MLP neurons of a small language model. Each row is named by its layer, matrix (up: input weights) and neuron, and shows model dimensions 16-207. Each number is 500 + 25 x the weight over its row's rms, rounded and kept within 0 to 999. Numbers have three digits each.
After each neuron's rows, "fires on" lists the tokens most often at its 100 highest values on Wikipedia text that the model never trained on.

L4.up15:501488521479527511517493514500533491504516549498509468502499472471481505485506471478487499513481501490501456491472488461495430478511471512526502498515535508513479524480472556485526528498440498519462485503462478514482584484524480484510459514501481531496472456497514539503551503517447496523510469532462462440468460493504515516530498526551491545476491483457472515517538497460503500510484521509505476481536501465505500456473511481522517483484525522505508497494533501460498478508503519491515458488463507524489483485481477539483478496498502509513466455471507479519448516512477515458
fires on: " in", ",", " V", " v"

L4.up903:516468517519529468535506470513519481535496564523526519545513503465516498511496520484500466499515496491478461516487530459491485488527530514503511507537520532529485497436476571521487523516507519501518537536537513481480551472527516544511522510478544516539490495496524489512553514531515490506481482527507519478487507525505493467541515507550495535473513487456523445508502451534508508508485518457511461484517503455507526490488496479505486496516508505505494528454527499492504481479503472476502494475483502533493488475471504558537428502500501496506512515523477475465525503505485515479
fires on: " in", ",", ".", "own"

L3.up552:568522515539516503538532461445483504514488528508484512463513523514518485473495484482469496507501489526520525479474512507545515500486484554531457481493498471489452533495497504497492478535490493454473511534503440574497519441515510508485519524526501500508506444473496528470491491484471453519484481509491438483493471442467491483498508452523516457462469491542445472485515468503500517515485498486497499488539529547489501521523537496564477508482507527515500511483481455533478537542501521471528528530487506518492489494516461515534493512536513556514487481508530478478513476549474464497
fires on: " res", "===", " dist", " un", " f"

L4.up1037:495492511509519458517476497467516475550495475471462486497492470494529533529523465523460504527488480472527509494488494530515478519505529570523518490521471544492479519512491505494469523486443458497521471506467478476490542486505484541494475486514510510529518531498504537517549505517520500527568485504470483491492454543492430501506519465536467508533494494458478544507513518497526525492467554516501474575523508524508501475449504528510517505492534533524564518502510464510524493520513505496496485515507481503508447488513474547491503504501467530526483497473508481503528454493461514476
fires on: "-", " in", "″", "/", " and", "–"

L4.up1215:521517508496518533504504511496495525517464535514500472484504461482535488504505472490452519494515508517481463504440488549532449509466520482455468502452460494478519515510513489490475544505453468494499503540443520483522493496530501514514477486509489525527454509466497474464556524487511495540494470494447473504505492513457487517484529482562472492464468501475481532519473483511484492426472486514486503536519500498523521507440514509501500522495551546502492509484539463519481503480525476494490518493481515469460493462463474510512500491523486540493502476481484462453531493477466479493
fires on: "-", " &", " and", " In", "Q", "44"

L4.up1329:473501499475543517473548508505446471513524498495524500484520485504516508499479537464496489517482466505513512504505535501508487530471504528490449502484572512541498527485486515521507526510505494460499550519513567506445486496514508500512478523513484524490475509476473494504511543466505504525488492469521519545508507471521509532534504499545468535470506506488486515519490453541515508457460493534518472456500464507517520505517492548487525487523523514531512448503515438496500476505480477520494482481521509491453437494489457505497507524516480514505502491511462499466467485515494506489
fires on: " \"", " (", " Res", "–", " pro"

L3.up117:514487514525525503562496483479474529533486530515519523515522488501513475503511469474497504550538522479526481452535548483475457454510501485452461510487505507503538509490466535513500490503527493486473531492475463493471514505478518544498499501488514516534511445470526508473505516520497512534501517460505481472507475517481494477512487447527527466481512482468494497449511480483480507503506526508484484521519493525485527499453517485535503468497513522465509485508534450526517525548564523499498499481505532486495462477479486519560458486514470532500495509512442539468515477521498487484
fires on: " November", " lead", " March", " December", " go", " April"

L4.up1164:498502481518506489508506462471495524463480523505520484541522512492532496491517480495471459501455498479495398492503496547503455487490530466490494490497535488513473492496468486484510520504490490510471480523489523530481517513505484482505509536538493556529507516432503511444501482473494526541452502502467451427543477496508547505527524471525478514466468514508482504511489494504529464461491487516506498541506495477473524507466491506479481512505537555507507519503520506488468477523504522472503488498521522538478475457476507521496521466507477508523461490479514514492508533505471493484
fires on: "'s", "-", " and", " the", " a"

L4.up1135:493478489531515512532482484494502505498473515502470500510518472472534486534505498537459506500475454496514489494499518516560470484481509487469521510546480501499504505532447495486490540483481493493533487517517501482460476491533511493502479485511510560516519529496506515484559509447510533544515509495472505456523481549531470518482495492568485487508526513504496518503487519521474513490467505527474505529509498526488508516460499513503513499494506499530550513473517451472494461530476525563448478466499509538483477478449498496492513447485480478512481444524445521473491487477447489469
fires on: " and", " &", "D", " E", "i", "["

L4.up1031:552496515472524529513501554485504495522500517507510514529536483498505491504463536450498509495528492469520453478540515464488492470481497516511480482531533497509515508466552521516528484475492505488516474499541526554495510514494506516490529563472507503495498463481514486445514511513503518507482510440538505505484490524480502473485508429491528487459522461491501495522493496467509495490498516517499512502529432548513496519482493517537461463500512554520494500489508505528504508518518516459490505467523512470477496488489435581513490481528469584516485491523490513501539513538454497490
fires on: "-", ":", "hip", "ion", " ", " elect"

L4.up849:489502488473497540531505486520531524481510506505480486547517468503484499510489518486467502532525507450537507466458520496500476499448481467503480531513489453517476503531517495498476572530506492450498483505493494524506507515487482464495459520514425510473478508468504490482543471516507439542509484537464456539533464499496502542511496484495553491509502492493470536498471508513525486450452474507505517549524489540503522506519522520481481560504565555497508485486513462497498493493489471500516523505508488498504539480505494520480465526522504536505501507527443480480479512490507463511
fires on: " and", ",", " time", " year", " years"

L3.up79:526506501500518474508535485480479490507509487503528516551517537508487496502528532485498460493532526500578510484501505492515495469509518509511477516515496502529489514478517487502514485539481509477521512511525516529495544497465505525482496543492530507531532527452516517492467506503492480517462500485530475495507476517512526505484552467560526519470481475504502488488501493532500502495476507521503499462505501497470524520476493482553478500517523511535472483504522473533467522518593523507511513483502510502496480483484477544523494508522465578519501497537500527483524496550487474526
fires on: ":", "ography", " comp", "°", " sign", "-"

L3.up1442:540499524482534490501530526482497497527503512500529484518498501501499525515528513475468489489540522473521488507482561454536482464476483536488462514523523516529531491493505568521469531524499509471493559560509521538488502487506486502466476486524504530561493469468518503516511494507463472531488491523524486506518469499491495496537510483539504519474497486530523468479508485530510491491479494511465476482480474499419514511494503503536490515486507495541498441518506455496487507489575488470492478496555516532484469510480471551490479506511506545543500471503505537475472511551462509523
fires on: ":", "istory", " Th", "ode"